Weights of a small GPT-style language model, trained from scratch on English Wikipedia: attention and MLP in parallel.
MLP neurons of a small language model. Each row is named by its layer, matrix (up: input weights) and neuron, and shows model dimensions 48-143. Each number is 500 + 40 x the weight over its row's rms, rounded and kept within 0 to 999. Numbers have three digits each.
Before each neuron's rows, "fires in" lists the words (lower case) most often at its 100 highest values on Wikipedia text that the model never trained on.

fires in: "3", "2", "two", "four", "three", "4"
L4.up2690:561564561565430477515456527473430505479504555461505428590427574502469510510459441532538475515505452484522470507501474481477514486533520468508483487412530629534494487464495498463524559526514523583437506450572494507524499531507567474494456535428498556523495465497539489513503453403437459505

fires in: "first", "søndergaard", "and", "club"
L4.up1663:437536512457440496422504507520514512455522555502540493510433607521553399465512467492510505455524539616452493485561534500513572484455549533473465519505485498494479507530519479523478505502484420446497450511508520536499521495522485487547554514495581473536424445455499459569394439542491499514

fires in: "of", "two", "their", "these", "three", "s"
L4.up2972:517478553542599515424495503569533539490494510574435504483539479458457495516527499586511568501523473522473567506486515489384472488452530476441455561505507507518496542459523520588470490517520469456555586457490521479552455533460459376438461490482452498490528550501520524518463460420469492513

fires in: "years", "former", "to", "past", "from", "left"
L4.up479:412516472527511444478499463469470432480414497477441499466483493487465536516481575439476551446531428548516523485466459500534490430486534489449482484433555505565516576467490560586552517430581473545555428518483493467490534514419466507509475533466476513468551506461535523530455508554482485556

fires in: "this", "which", "any", "those", "that", "most"
L4.up121:580400455485554523497440489484492457529549566513450494578423519502491432509476452460403527535466506484456461541468533547460592502504492465514483501531490448536527573506507489482414427523536534495455513522446552528497527515568495505489466496482440523498458547522584573546520533501531573499

fires in: "have", "had", "having", "can", "has"
L4.up402:518482463489525522606454515512478467554586505520513533536499455488526516467513555410486549513468453534497504521527429569436536520427544443550506526469511468505417501484488543468484445549519474502494451526528516530448529489510453524534479530516500512507637496537497430486514528489470484415

fires in: "1", "one", "each", "someone"
L4.up2880:484469491526583504486522532461484547487544543437552430483557448491503453531518505522504487509532468547440554534432403481495433482587531491529502554496526474571521467483441520503512461426431496474479545501488516489468514474510519463528489560559549501478473513456522488528457456406486456476

fires in: "high", "well", "top", "self", "right"
L4.up397:511510484535483494513515511566481510484464528611503457464601534616483511448532476552462512530521562474480539453477488516442550485514545424537540525595476479539547452488513461561451518418488521465487514539527485474472515510510609529349440517446515428502535491544536473516516461487535508489

fires in: "2", "human", "labour"
L4.up156:493493477544525471473465495471526492458514535563507594558454544523529528472471492541479540477448505520586494517466509502555529519467475439404518462444485460540560478478522562567546476563536509526434481499481510440402481515486514518486578545483531529499522522427481548516569521537474475529